Weights of a small GPT-style language model, trained from scratch on English Wikipedia.
Architecture: rotary positions, biases on query, key and value, tied embeddings.
MLP neurons of a small language model. Each row is named by its layer, matrix (down: output weights) and neuron, and shows model dimensions 0-255. Each number is 500 + 50 x the weight over its row's rms, rounded and kept within 0 to 999. Numbers have three digits each. A neuron's up and down rows have the sign that makes its largest values positive.
After each neuron's rows, "fires before" lists the tokens most often just after its 100 highest values on Wikipedia text that the model never trained on.

L12.down504:466432456463453596570414620546516474468524433556471500606431462394462445561484415576476450482506581563487499504523531589473550505455532514483460495476613438495591495407556548434558543428501523417455439499519463487455458496446470574521625552553531496477576509512500489473525490494507538531524521553433530520428450515515461495443465501518535549506537607474482560525483555496535557453528455499497484498544487518589562518499495517531433541531534407434475441483581515503419442461570391399502579496536554506546501425494528498587468472499517522576600476613573523507474436498419479494448415479467476434505689574575492457490504491449476439470503565458512517484418530504435499466508444404483494446460505490533583487521577531505389513536558471443503551578543521492543482482512506
fires before: "0", "8", "5", "3", "9", "1"

L7.down310:504523475464560547357558440547506428485658502509517471437579522515498502538465507475464560597482508458529480504465433536575420602579492437473440551560536524458548455466513501485510528478548538457463444509483501490462485511549447511479507452503490618658457593583597580479512539482429614496443455537446546441559456498494541582496509434345574483490499504509580498433426459465576455552438474392561504450493498529535487531475441497454424405481517549505498557518523531541520527472538462528553483513492437511589444539522396432469491599526456523494475553486518510443559485489491540530466499480549548472498580478434547542505471463489610517508562493482521414565391519528432510401555551496503553479440527491564518450493406518472501498569454480518574481489541548404455530513525448
fires before: "0", " Year", "2", "1", " ", " No"

L13.down165:584493491523535481476522453438475565546486540436512522460597430513427585492476590502463561543498415566518466511506468472521488463486508322505516441528485582481436492502514466484477472431438529471463486460460491504485543503510477539499472502491584518546553476559510534517493489488453668490578512586427566440517547506532462523474422507590417554463505547577509477644503364507468594473441490497509494404441505561493532626621497491457471517525504474509530542520588497557463514522531513483524537537523497433462582478396483390513503496589419486468584430521496438440426479406476557559491537496529490497457465499462489508433573479474511521395436545494582467502535467480562525490433514512553549559363510536565532517546398525507458534491469527489495513497444625539467537438538565
fires before: " ", " round", "1"

L11.down242:485576497547515456498479520531407477525507519504556529468567491442547546541531495491529516570488485468441504447493491451472443570575499384543520482552559584465529620450505520490530522577519503459459463498523444467549510531493483541490481503492467361557535530469415520568522438494437538492444447527542487533462566553448566546395569600436446418539490422489459574451520570564475460462509427470500642499545541570561481527500478456575405449504582493538462502499544421487478507459484484534483432504514554535466406471500578410501608526458493491466433439463478407452524559498580548422525551639532528421503562540514539489478555587432521527441474487465574429516463542475523476480462472374556481452492453392527509515437475406620528440463508481471434549475435450563590529486483523
fires before: "0", "9", "8", "1", "7", "."

L6.down181:597540525472528479524484551494514558477531542490501542562584443543531514557533448542497444528487523518534470546494560441527547525486537433502597452535413515469532559478532487467450492496431411547412460673484499519474461563551555511476511522536488561473510512491522480538577495621356541530505486472457499500551466549606525514513476526471506603575441553480479563564503574471517464570418477505484502480595473482557465552491536470482386352437525517467539475508513540497536493475529544525593491549542572524477477516489525472480500486487591497427474488527400524504507539482603539479466583546477527475518519450445469556561580512422377473390502472536594468511530576577406489544485423447436491480492455610441486494543546661492497548471402475480542530550457572523569566469550482
fires before: "1", "9", "2", "0", "8", "6"

L12.down360:512480547517513474566525543438474527526505567519481487527530517512476515471445572484450433501535497475437525393472580445525439454468510397553563557420483483531513460536484514521394485444514515485541480520499607485462469513482439467454530562509498488608485511526453441627591535494550547449409442594480521542508533565550535537423516560512499533592519352516487518524418455395511558444580526588539520509513537478525453540453520490571509584498494488393518471419402497442392573436524437556463556487522524363472539587550495342623565512525525445467463494496432424501581479527479495514478474530492511515547514513456575525532516536444433532571562451527490521483437474476436542509501518415442556521447492470412512451516529477528599451451558461510531503569456437485496452425458424
fires before: ",", " to", ".", " and", "'s", ".\n\n"

L13.down173:520460523449489550451488492509528545561454569501475477483507532455562413448501535484477485509515652501465510483534479493459516512455523521550586472450498576563509487527361506487501419458521444493521529570542553577478611559518517559480490508500445541448471435526501467519553462583465558392633516496552518597441580420597610538599426439426524487475490450493513581467540536517558512546431501525489464408545510616445547508472590570487567543434504457506517504520513545476475474595547466542504495566471413402391532455557537519528515564537543564607509497539425568453533519550480496461563511489490531485413420530432566475529453541427458526592474400505456456496504473518467472453504452455491579582472613428565474499514469506504492489480538485477552590538528488495550437413481444
fires before: "7", "6", "8"

L6.down643:470429477480506463457536499506542568481482521524498487545545510573462475530544473509541523545487486502534408544434470410455424507354595478544587528547568539444565511483479533458455429455420519509615457488545463498501437491537519372529485545454526579458540482492466473430497562516501583586483531505486488431454513493346499515357425390544502470623552510518545525491515543537485519478455520494488526584429540407560579522567494597536508540519438534544472431485418429556482482596554458519423570514465531541552419558532443494525491446506499572539474458501493559536436467610511504491475568487572511481352520479475512510515542426502638463536472457455499486459498506574481471484505472398453545553524461479462508517423492455557502421558526417544495492495575502462445531493429472
fires before: "==", "===", "B", "In", "A", "The"

L6.down684:573470440531437469507547502526543489459533574486524561469522513569466496500521522431519473502493484539552522502461534514429421522583438559403530518530496546602485492426607436522503479500451484508561498449562406508574527527554528499522491415481562537454442406429477493547502513535590722459389498517486493505560633384480540505385416440454526405477516491462568525489454509543503621398552580432542558520503566451476512554543522589418481560437491481475520438516493513500513498553396507535515566508628505537495454532485498601479448520502497426533553531460549551488520513456535496472482511461497591451513482489532514476506491525437454534467478436496411530534560496539527507430585572471483503505477476506506544428450556595495510526468424550394557554504454484507459565456475466
fires before: "==", "===", "In", "The", "B"

L12.down195:443515494436503474471442546498431476503551553479517611483467519475509506475515494477541433503601472566465575497522612519497470492471552504426571484469522574533450511547488456478458491505481516458504560459588506520510427443534490481517413450497540434561473518440540579556517548466477576528529509521490458467549547484479470550432549535481478614640462635551448549572439492434531503498575557538529456531501457450565530523577481495570475458494517458491457556607358463428476428441489439447574542416570606484603550501460516509434494592504558526509553488439351544486465489494461559513507538477606446510457483480500529581450480407444482348525525485538465535549480498502455416556452549536468511450434486517520457541470489510572530428423425551474460447434438578507454493504521439
fires before: ",", " |", ".", "\n", ".\n\n"

L7.down451:477486568473497517498553528478502485481446543599423474443519501559532460525480520436480520480463507494469444506480449470428554480533428425426476657587498554483360575440530459523474445449528489469446573429444480542522551554346496478469448563521552510532486544495453411483491508440486654485481499461571528474516508468518613429565550612539596421500447529518482426520419478399446483453473568518426554503435464483507536473508527511502528497510515514427480498495529459475589506415488434527490475480469409489517562527568506457531473434450505543467443535546437484455437580467495470515485605488523496508527404492549509524492574580453588588555498450525530680525565572530470553538488515543502587542534460530450489537469515526436480412475421481537521455454552455493510479567536463
fires before: " ", " |\n", " X", " —", " |"

L13.down305:449414484423531541492449496465541555507508486503424503527452448569498480511559503445468498467590518592514510506470478487540437515509531495522478470498542487433471416607595616449515418435464542558517488365495521526397456493532538493549494459514559517420518559458558561462501456495474671449410377468458523603468478558611491577551476436523560465586501505452456508451477490542587485519485547440442454404573548447486634473469526552492507497559535464521541423521443422472452432462510532504498525429511560472461452484533471466481551470506581573539479526577492469457510444460573558468425459511487505523416457555577488529473494572476532499539409416531437472490506512480509486400550515404519460548512514523520426514475593527616512464447448573465493523552542445507467523457424549
fires before: "9", "5", "8", "7", "3", "4"

L7.down186:452545480532463542526484569573487472504501443537421425521408503550534461584550488515477481491453529513560487470556493587519633441505480437615552533525469520557518479496544483531546485551548533388524532482539494523548519581508455492533473551471532482502520508526616481493423494595489528501499509426523533471580508542509589587490634531476553500554523589522451487619473547506486461574486465530503490536496497441498560568528515481469425511527503462499547447423500557505491517398390447517537489463414566438525505497541475484599487407545507494620420441388432622481467484512510422551513479488494508490433526468481482531634524391472400464473510545488480506461440529583384440557477534380479482462445488552399450445537470569428523474500538527536532491525489406454530547565480511
fires before: "1", "0", "2", "le", "ed"

L13.down658:571504454487538474463497504460471478529475525445513472600546516585453463494555510534483471658424443493553509485447560510516499464462490535546430562427485565425534537599681463375515448548480531471423578416443513606526530386537552566467513483552471482552556505513458534499442504490469649457513442540556471529506422536448482435484488479518538497450509562473430421408500521459515436561598477450456405484452472412536438491519504484570541469540492525459517515559491480519473471401529438475496520489497452520460478403576451533555561466467483524529486522490485474552555398567483492473515498435485519502543427532521595485540502509539561561424563476452520479438525403514539502489543577517515546547402514507500592492459464469573496582499500521485502435513534559395552578569513409
fires before: "9"

L11.down407:564515455447465519481526441531456492506425485441521614441578555424604539412510470552632458449454419407543518556501477514571487592523486529498471476506491498478538514502516543503429525497485529592530404462464506440597569554462513466502594527515457466468583428497470493466442524510437668478516450526411406552512463451504504531440480578596421516482584514487420412519547512500415401501504550537527514527488524467455471531497550429443428479454482512490442483562465471458495471494504457437581544461491483510446463555455543498479468498500539521461524530477590458503550567570468541452437508540531474545530504582462432497434401562537503516490601488428404471512451534610473468534505518457578600590562457491500538538547472591550563547490520511440463525422427493576578509507444470
fires before: "ing", "ers", "er", "or"

L12.down313:563457546550461500582604536486540585589458628492516491485435537535422454589511487513559531490513451491537518503551366527532497586493475559467513531513516632434490451509507468562575473459455666534601547595537493524449612504532534609422431508513519531561508422601502423511409525483565514490551480447481382528489479467557482476532523614502486521496539512457505530530581568525449566463531573544487487528494528478615460453472544428480451471503501449542531502485538509580524540588559494610575556420525555514519435507489451408479495539521492489461447450543440520496574515553484571495526402525541450524477498559506472449393430542489530481535425531517540469501532470507495526594403462530499543448468530508516434517468496522475473437400549475522453487457470446484467485496544448
fires before: ",", " ", " |"

L8.down317:590530368576527458474490563469560433534351446481537468486558475435525545553521550541403513560424453562533525386591455395475543552523548491483525487559480482523524509558530473576459552483509465505496457507509424563560508422455575513526571419461512510472511474486480486491514453409564411507510559485488548466495468486562524569538509440447470496437373534514538469515465522523464500513432410508476576460446482581476449404459473420484492491527472551477612575562463475370638503460444423438558435597564610495521468565479511536446516537519426486516477492488483461568531546551492545527455560474541534480489490487571629505508555458429497508561555473501489519510549453529580543483525527486455477466515577458439422523479427531430534443519533535526567521522563534553477537489415466
fires before: " |", ":", " |\n", " zone"

L13.down135:483599523463451518532476463490541421446462495477510592527442492429519500460521442560501492570475437472512534407473439464539526500499532498491488470479464521464499611608533491452473528492422466522489574480508439488525573425485532490406606542501484512657522481460568487529493451564474587495529541468507492481467461542507466404490534447503556548535527557570457476471504514553532391535481562564487495447445432444578638394550454532493614571493499513522534490511456499464526427530537514462498488530536499472526524503481489489578510467447514518517542532499471570413518615431402486496493563512450586519547484471508511459590395424468494583522599475480469526467537449524472529573520470543410417384470503493514521467513594468454519607457466498438427554487567565453598650480587480
fires before: "1", "2", "ra", "way", "4", "8"

L4.down97:421539485456573484564474586514536534489505563481541481500591480496509447516437495450528518449499526558515464450510547511382510566481530411471510509497456492511519480518493456417429412497486416432486553476419553461472419550515519489514484486495549386450580492496455497471467473528510793601523523526513556526486445473415437483500430583481515538573485505543413513541471449519487453517466476517511469481464440557494503577553467539501482537529562520457460487512468477500547509456475511473482509464427486479447445516526475535501524529535573523333508504512508464594541545479546452490564469415459590443415489517480487570464471514500485538502459497456461547530521438575488607493494648558441620531468444496541446557490507424457458520496466481511491645490444406440492502448553480
fires before: "==", " In", "The", " The", " He", "S"

L13.down42:498410488594555518487395546447448468519467484543545572482505463521407526508531536504508520594515556465600466476491503423455429446477491450405464561572479565488542428562579545457576545597449463439537549508516482580522442521454483544553422485468479522536481485547429543496502560474525518505467576548367542477501530538469437461479488501507393495488456539483497509520492501475495545477561563417498516471389477469415527493486501513525483589534457528507464527564533494419557556423520451562494471549454520538499583465458425513435542597520554534419538463507579464549591401549582336399547508489532526451502567450602447458534536527437505598413521533504502519503445544514359517507529417415553517456500507482533519433434466471487485499517500469523521431455580424537441533574515518
fires before: "9", "3", " |", "4"

L7.down599:465481477515417472436461519518619507579475489438515524547527570523546499514472516461529560477437480492479500559561579414456522446525452476520428354572558578434630577649500463459508537482534512451411472462479496580548580465505453520464468510483462578475492483480486439597547409466470529473524534536523485543512420553491459470529534456500528449453565577551450571555468517466539511494459512572519399464442512521613559567507481553542529445463498551446555534533467522517505457509461476526457542474536504380528427576395506421525519533529501527480562466450499558576486536513520435467544527479478568444507499505548569578392400528520495528499502405580454531480509464423513425540537481491519511507426541469501550496556598566482458420551476533569481522428427431408532474596410525
fires before: "0", "1", "2", "9", " Year", " "

L13.down55:505517494499514548380546580580474482405494532462437497518477334455485498485448500550526498506429504453491441403551525462490577504483565587419517486439522559521536486521502533514477564430559509596503485474437494539512458409537517422452471594486536523421473498457411539496424443465514502553563538488521522521443505545432435427492419522473529484393493444556483464455486532497538401425492420465539583555433506502399597554523575591459489560475503548553471559487488481378471519397462490511544503543520487491456580492521442459475461554423449516499505492491561461496446546480522494545422447446548438532501537551533509538512503451531601520461632520515463491489607501481505588475583468353511570510474491424451444470522391482554483489469515449505490540553556556511522561606490493
fires before: "\n", " |\n", " (", ":", " |", ")"

L13.down365:424410541489551535398462422594517451439547416487458523563431507421569394503531467446506505415502520521485523524502509474481494459542517496439552433490500459545470574550492433554543590493604499556493566506526444566519407506447478480459369454551567580582480531477467476553451546548483652535555402522484441520462503571451497554556579559426491443485512518510474519460509491545507408534417581478489500400598546531549492465452494565431483530475408552470557489512561486510580525436529459473526458500529516516526471504519482471510511541464571489394618458440548558474506449527517452509415479443532538581484468514540432546534494491414480567473569412558471470541557522565577465520464512514560542503470463484516364554473557606468451450507527450468529460495512536524564519451464577
fires before: "5", "6", "7", "8", "9", "4"

L6.down35:435545491575489495512533443546516486523476572531497460511512520436434476457499526545494473497535542490560465578497577552482546499433502457426513435579507558402436504474431474479485541506529436490469538488482525528547526585584482480560442486645490435655534495592502533522531492547423706548504579507414539444466471518434460530546505484577485525504554491520601547609388425522561521489517426598413493487536495593503535521557460554466465467426486411440532493486425518469522471536493503458472558531550521534396481565516481418463560587567484491537556469464522502459582481443484484531541596441525481549495489481416531505491477526494412604466493465424511551551548511541411460581556494492432428456509560523479453481572484575464537472551574500437535458446462548465522518524475480
fires before: "==", "In", "The", "===", "B"

L12.down191:506536472447533481483567546542476518367405553559370416509450480441467500580486491530470536455411484509496435419490493554522492434444543536389471546449486354501440546484489514586525467427525537466466501564574451446478484394554490640523463467509513581360562448561537478530629523462490481448603524502508574566497499505570525514471488454499533473465481548531581494414516431497475483545558506441415494478451490574595539483467579559517514540509474537488572584469499454523466479347529439446502419497511506515536489519524534592456516476530520552469565492451472569472482513442524519458487507558565533501379536557532470494463446504561644409495449526528510564432421521523512512491516486411472475451513509556468527545508519558498460569457458504428500528522477467464538532534528486
fires before: "2", "1", "3", "5", "4", "0"

L8.down377:486442580417486524488427570521526410540549362507455494560471514407459449450593461529417512455497579603478462508511455512525414505455512526518463534522482503466530524562612486467355452438488563480455508437556512427470539513428460485527492531505430601526587510475557498560517447493491457549455509588477524531522483421469434564604515514459504389557567475507486526510524507594542525559477553550504557452476524439455498501531466514537486455527501441567462565454508479456533492452502406594509544500536479431389510489540521534479465492580536479484573444497528598466581336530425453614416486572546493481481457540512428484527492500547462418499535539552509520542441538471446501496451569477419461491489508409489497564449467611535495492430511517549513442500382447469512496532432529
fires before: ",", ".", ".\n\n", " they", " of"

L5.down250:420522517519618472495448466522519560517511554512495486515603493525536476558488596572572471560515511623524492506519513436557527462515440473570630524574528550536524512474603541477511472445457443492472502472548470472536555520521495533537513552569588501485539436457490385555498554513530645504468527491467516425496471497530468460390499422528473507465512428565563557408471533499498478450504553439444516557462497417492467532514448635498556550422520486572449424597531541519520450610434459430465525523554526526573418513515497563423443502499560530453466412515492491449569447460491489579519641466575544430460521460463482458438443487448555434531395531452373511537555537529496561427594489451491557484507532507469493493580493492538518491488490457399591561534452521487483534489501525
fires before: "==", "===", "The", "In", "B"

L4.down438:588462502563427405492541462526432461512421549407484492508507506498433552438459425474482422536536516516453561504544572625620498478432476601453402450474527579478520474449526502430455508520466407501508535486571519496414542562558558509470547514569462494425499465440521475409504470586486513520450479489399506510483446519476607565498366523521460469457500397481475521448471543509478516518445445521473513471554579576507420498516482493508500487477407543474500593496348570489489541401464567494559551602539549536452507563538467463512531559560487586476432577494492442465469511556550505533475412500495481518496533471468458586546498466595519566573499515501505425530572478558509538596565492575488450560526454497458453490504505588528597519501547604512559437514453508517534500527420538
fires before: "ed", "er", "ing", "ers", "ment"

L12.down631:531450528515494506466626504448567481461469512475539487557545468445555497525530607501514541554530458477492541488536592431512478420416429495526460457410491486481467508505468480542500428507499490539438486476547482419360505589485458490471505498506445508430578632542454546530468576493551536624417531476582421498446427591507515526510544484557539454399537522464491544578471450471432562548444440560543474491515401556461528504527524572465450483516472548573608551426547453497478458546507441461505589464474521501482448464501410456512573501462523453445581490536441421522544488483515490486565608529459429571456595439612455538510495425554515552529566508440506558444528498442518442501558509518443565381380526502512512522407496504484440479478553552445516519510588524431512566526489437
fires before: " ", " that", ",", " of"

L7.down513:577457509537543481600519430498480490436493450458507479494457587532425564551503456554529452551510511484622552515405407483532518530445538492397517414506518475447569497530526465467492440509478450571508465479473478553459494492511515433553501469509450477551522546467552575494486454528477466554444450519512463437562439451606550475529506556540493533496439520384569433512596556478437404633521554472507492499524395608424556470397521543521488422468531545442445469520545595513502536521515523492487400492537554447554495464560540483479521500578467458541512505536521584554460509500600560417493362623642512543535536574470477532485447455564510519470513555548522431431492606430481479510456492432533543546517500530438437520447488542417591525475484533483538513495535518519463540552572412
fires before: "1", "2", "0"

L8.down363:442451554489473496527556446455516527496462574500489485594494525478516445500550555513499573555522413488443548441484483520509535387482547469472597557629464593487484600441472475556473426596489585526509471541490461496477472473321496521564479516496502387483530487465499482572515434455507492536577528412445414496565485433566507439559525485481480489464457568548454546576376537405523487483489475511522447562449531533519481519523493532520479481524474552387532419489442511593481556481479536467503529503423548536605524527485383470537481402488527503536531567494469552492440480454471483518501442426484504497534458473505563558486614544443441395506525523493457545533524511453540502556462479604473574509552399431570410543593483437564459554545469493405525589529434554509481448486491451
fires before: " ", " |\n", " |", " by", " Won", " -"

L6.down695:474486507490578470431446486374467433524478457452502511511460523600535453501531514488534460579472554495494462453522534525397448451519423553546466598523478561498480483526592501515455453461501461515523419527495445556564458528417497469527516489503497474465509474418499455481527451541471756517429521472491496522448551509481502494470501533496586472502560501500526523486500510598443538407495401515565486507486504489506496579498507531482477484452529473465526468512569531552491466559417404464449517511508545503475522465505559534516420475547527519465556514477445439407537557382507480511475499470502673367400454585472533523588526486557533542442425530478475546442649551572566482484484616539498468565500588547465502588543526462538478452568506462421559528522477532460444499529438457
fires before: "==", "===", "In", "B", "S"

L12.down617:556477633481459450554524529583414528516480546467489488583499580481501547399542527449479488563399448506490553568580560532567478458525445468536456492489512491488469498513533544479516455504510505533479463522486503548445475524482488595443460517568446536469513433451481484507403414486468561471449408474535553530556500560461554586487605496518502539465534480464479583504501481437434457531520325501528628489504528578505507494538475461499489481552508455483459547526492551518482515492334582479527463519505483471421457525498458492496429635563578498523526442490479389555577489508486501562529692372470514499410439559516396564472481560513495529492511498559540516560518559502599467453531517574518544570426609448482463489541556467462490464496525513500473437471495504482522508528595471
fires before: " that", "ed", "s", " she", " to"

L11.down520:524529559514348543500583506545504472483460573507547545463510523406493468450506550599579478569427479487472492422549536476373575465438536566500477483510494555488519552586554487545510521547462490506521638544520506490496500468569590500467545449579568598447495535469563463449447414548573534490527455474484487564522588426511562510461541534488467496542563585569441426525486512482499437526496470528561460422452502522438504526433498573507553454481532516463460553532501384527564489539550453461554477480441334540464468495502534560514487458494484552439468456503504477521532432479532396471486439511519552525486499561467556558376485568448464433489589577496478509549509468511531526447565625549518487612601515509459444419552556526448541473529434523533517504547521432467586478488608491
fires before: "8", "9", "7"

L13.down577:457446590525529507488422425490658463471542508497458549401505544536488518492525532453608510539552530561491462596513493460588411540432471422593490463527513495495409556553439434580496524431474507592401466457513444555566492420505525492547505521543480557522416528505516516397477518495438635499510436531505510584486514567569586459460499556512478485471549413510449494461572455469518477477467492564475548501482606467496524436486566538484525562502416485484516422462504536552482513416472469470436523524502418448509476476532541602484598457550559483472497473525548535425569549527436444495459541558405508466475493502534519517508470440445487561487516490457435425477487497499583386503528477402591521447508508539409467445571488577472462553466394487404516493548508409466512451414557547
fires before: "1", "9", "8", "6", "2", "7"

L12.down218:487563526448519523492460501500582517499474570486464438417461475438533492494568558482577445431517497508522455534575483481532452483492496510508530516489449602480488499530492517531452536573369505601615413459496508514452618520560467532503448570552465480406484413524464476463496527463505741493426511442488433521526547409413496575487416479484532470549573476454506435571450543489534562466468554519494503484440518497475561449462527516409568538543477527541434524472558535527453508586539617506510519482473512435417486474452480587471556557532409474545509529492584513560505513551429529553449596425507418409553496531568493534459433476576504423519450502474447463574537614466559512488501466518484509494481566568598402482501487490451578466461484551578475541505488516500504512554525546
fires before: " and", ","

L5.down238:405548482514544656562519535534446392567489499528459459386435529540435498578560527612443456404488423445559574451481487430563479480445492507564478461504534541442572480526469513535476466510518525400598572594574468549432403569503483463519535576464463491509442560442500545492548440525601562545439510455508461499517557453526519469483518554445499511492464597554465500465550519480517448570421484468491438425533533516458471502443452447518457456603478487412510488404504490447548534494422470509520503489477492473485502473432473449636425479505596480588519481456476603423518459456460498624491539574446553537480463498430494538537507410472515470470516466479467599480539429563518556393410489518493469535454513470477548526426513461531417474469514516578568443528495484500474512504555493
fires before: ".", ",", " in", " and", ".\n\n"

L7.down414:485536607549464514522515546446402504439495558579542414539561518526510516373519517531435464549545470483495387516637545593468508474551509499591482527524526561472522623461530448459490472555450527535508408584494443541552498453455501412489566473509511482539478599535483532513459479537559667440446538474573503576470499459467554436540518472548570429459546567559499539548504378472384574521467426537488486491539528491526468497525584548531499488433529489436546505416548441488498475542581569468516515566581483450501519394494521554449514532442557543389470429517574559545456480519448482448483586504493480528509393435485546531491414467541507443489436444563469514500498529493513490509461526400544480508496571510388541524481480483423409518523550466466540497482477455487536499551419457
fires before: " ", " in", ":"

L12.down79:509454462514456480464451469523556515433466630427577466556540498472568505590490514473457510474600518493469457575423560512522461505470402437594511501435510595514400485509448511460445543345535419524495421528427478534585499537551460496459521591510492460521528432497537491554634487519498536472532499493502470527516488582529585485478495551507494569369478468478529500539452540518467457552444469561497474468469446530537451369533567508580445477493476467520539478515519553509467479575552385446472499542450477474477540495436478505438483519444481505368439467492471445537568497527556456516489531481575503538522494506375544519401464499567494552489522612548491543498545467468468459518502468513468484472497481438396542506460447441512541627475422373521485450570587508396485557545543573
fires before: "0", "ira", "i", ".", "1", " in"

L8.down575:506482508427450514569549593554458439454461533512489440566472463508497506427466626501446542538571542468503490565503652560556523567477437426477525533484580524441527396470473527520402517512429531387534523572518533434457488535471446513432563436542433525588544600478499579488448503473493624480440503407551451565459416539551536453423514442517553537490469541535515497476568463447463555492462470528515474590547441435465506397564533523480504499452510496519477536523620503529461507459586600463540465482402579546514514539382476574493574514484445522523533416452433575590517543572615452488583571485427549464482525501459438471527518508458458478438467387530463440473540537563480410525502546477471507468478473495539472481444517450478471469503542515442496419490465469495527491521454482
fires before: " ", " the", " November"

L11.down200:401506531512499448569456541471483486531475521517525506440570555515517551477554447564488517459508530554508489544451468477411520488441568543480506454580465501426509515544540489551508537511589482510442384456460482481522547550495506475424520563583576499554465564386515514535515527512524492581592487409514606544547486551446458491407484466529497526596529504453572504486533500520480469589516478511548498521396439548507523528447575496481403549473441575420489452532608527493489564466579459497445551560489588491625565471470550560461610496421558469422500436496482529582581547595473538435462439465486461551462501541606542521504443447526456526504478511518527489483529491447407439561426403499505577455534549628571503479535530484496474631594443456505497535508437516459492477431595555
fires before: "1", "9", "8"

L11.down429:585555568534448508542587512494498399536550466475461419541560508521555450481586441488527541544377519648512469576505512445516524490475485483474465495464514575463629420540505473446500429540493446564546543418563480464353472465583453507460404513496508435423549458475532556499430498503493565527467429577497450453489478495487437483517516497420502417487578448524509552451483499555505465561568562572500476374489488479511465500471453541569450532486573504500532502532469530501480517480535480486516483480574542492458536520434533515459522531623466425525535497499480540462561453404508496553553605459434520504521478457551426500442467466561517516449595481484617591561499488494564505533504545541458511534369519571471484466403476496469400394489469433519500494454394567462592558491450502
fires before: ",", " ", "s", " that", " to"

L12.down109:479466548532419487498459467538507486462528524537521539484522440427509610528509500543460516523543474545578506588472537511613490504466476554495581462429442547495520556518529447521500456476523479451414488515491530497474466443469446472508624472482521583644493487465553620495467538563447415550508439513511526460527508510479515469543483502475397666499481537531528498543434550466457544550427506497550443504527429493524499490474515534540501406460524561488711553476360417601401546482480399449522431530512483424498524508531479486580540504523535550459534520576395482443537534472582505563512436535432473452466468485620587532520500399519498467499504515500503588450489492547508533519487507425537577519521461441567519501551477527418462484358463501532537465478524486487478431484490575
fires before: ".", ",", ".\n\n", " as", " of", " and"

L8.down382:450496442515450478539531494519453424555517514612482463550432412458487508512516565542455559462537525426593461477463498537564423469508474478499433552535510518449512608427545420541467468483456552480510608495569534539484638478504541470475430558498524428473412471366483495594440500539482675598564557521461489528467529488412523503514524550558552587473511535503553548516395553486553445469519509586490532554469487440490503441486521543578549539532493423399399454474460587484524427440484582447545515566462443505521413483492493506490523495521544467537504552518553489569522426503459477513479566602532383537519526509473485589542492488493486448409529429438472500552513493517465528610508552530503427457537478556492420448574545576464406514556492566483530528541448457465515498498465445
fires before: " ", " a", " her", " the"

L12.down426:579531537443496501497384470479459425537419593555502566524569382489511492540526572469466486456566497466490445480487458552545505522458496486503524457581573479509503512609447545530523532483423514567506536462564505509483464544507513489471511546527430593463472469542482480501547559547438569487496505490543511430500386469579415464507524527463474505414390481522527485500597479530518524592459530542439472558589531542519484477457543495531539495462446532425348382442466534519427511452543477584516499475532487546613571514578482582516449544553512521490488486470475470431541559465409533577337451482515498435445433503506495568487507522460538426501417539510485500505500562605555536500580563589527474517461508543450344533429525495485506519478477509401511461507490488403446482620532529
fires before: "1", "2", "3", "6", "4", "8"

L11.down539:571538485511508413477423484536473414489485599489441551516521442434452424422462523385518490545544466499471490521462540537559451499542572501513538372336524589508563401469477528450518496474544568635471480534484531630465405527546492480467509554487498475583441487522522559503566465477483525499515516473430506416412478493464463544489529485418541485439558470496536443453572472530547424521469530447524510510522633503538472585485518497503537519442505563437405435476508498393434512557523534459520457528449530411471490495457531438530532600543519557579531577458515640514459514389470479516438564486497563518401442461547486508483521557509528415575456416437504494424510593557561516520500463487495510464492496569551464473550531507454533491421543462467462485509483451476572544475427544
fires before: "2", "1", "6", " ", "5"

L11.down376:458494535574410490475420437511498378480513572578438409486511485620598404529558471444486495557538484495532499503475504620499471461442494538426588473484461520537516491535441502461531496541560445553582495599547433466450481476499526492493480499417558433518476536453451480508495520439536685590432583454453598462543518461535465556425547341516428537467504463459496473496489505542457545550516475462378523480509501531479486528574548492518497489512495517486515504434496579545472483451581575541537596495420478434479418474456477549526478507545532552472465541484474492465531396630570514539473617496433568463467543415473521517419585531476379465486512470497454457470492577459509443507487547475502465484546483558494531500628484521474513567534572514498509457495552531471531525500521446
fires before: " "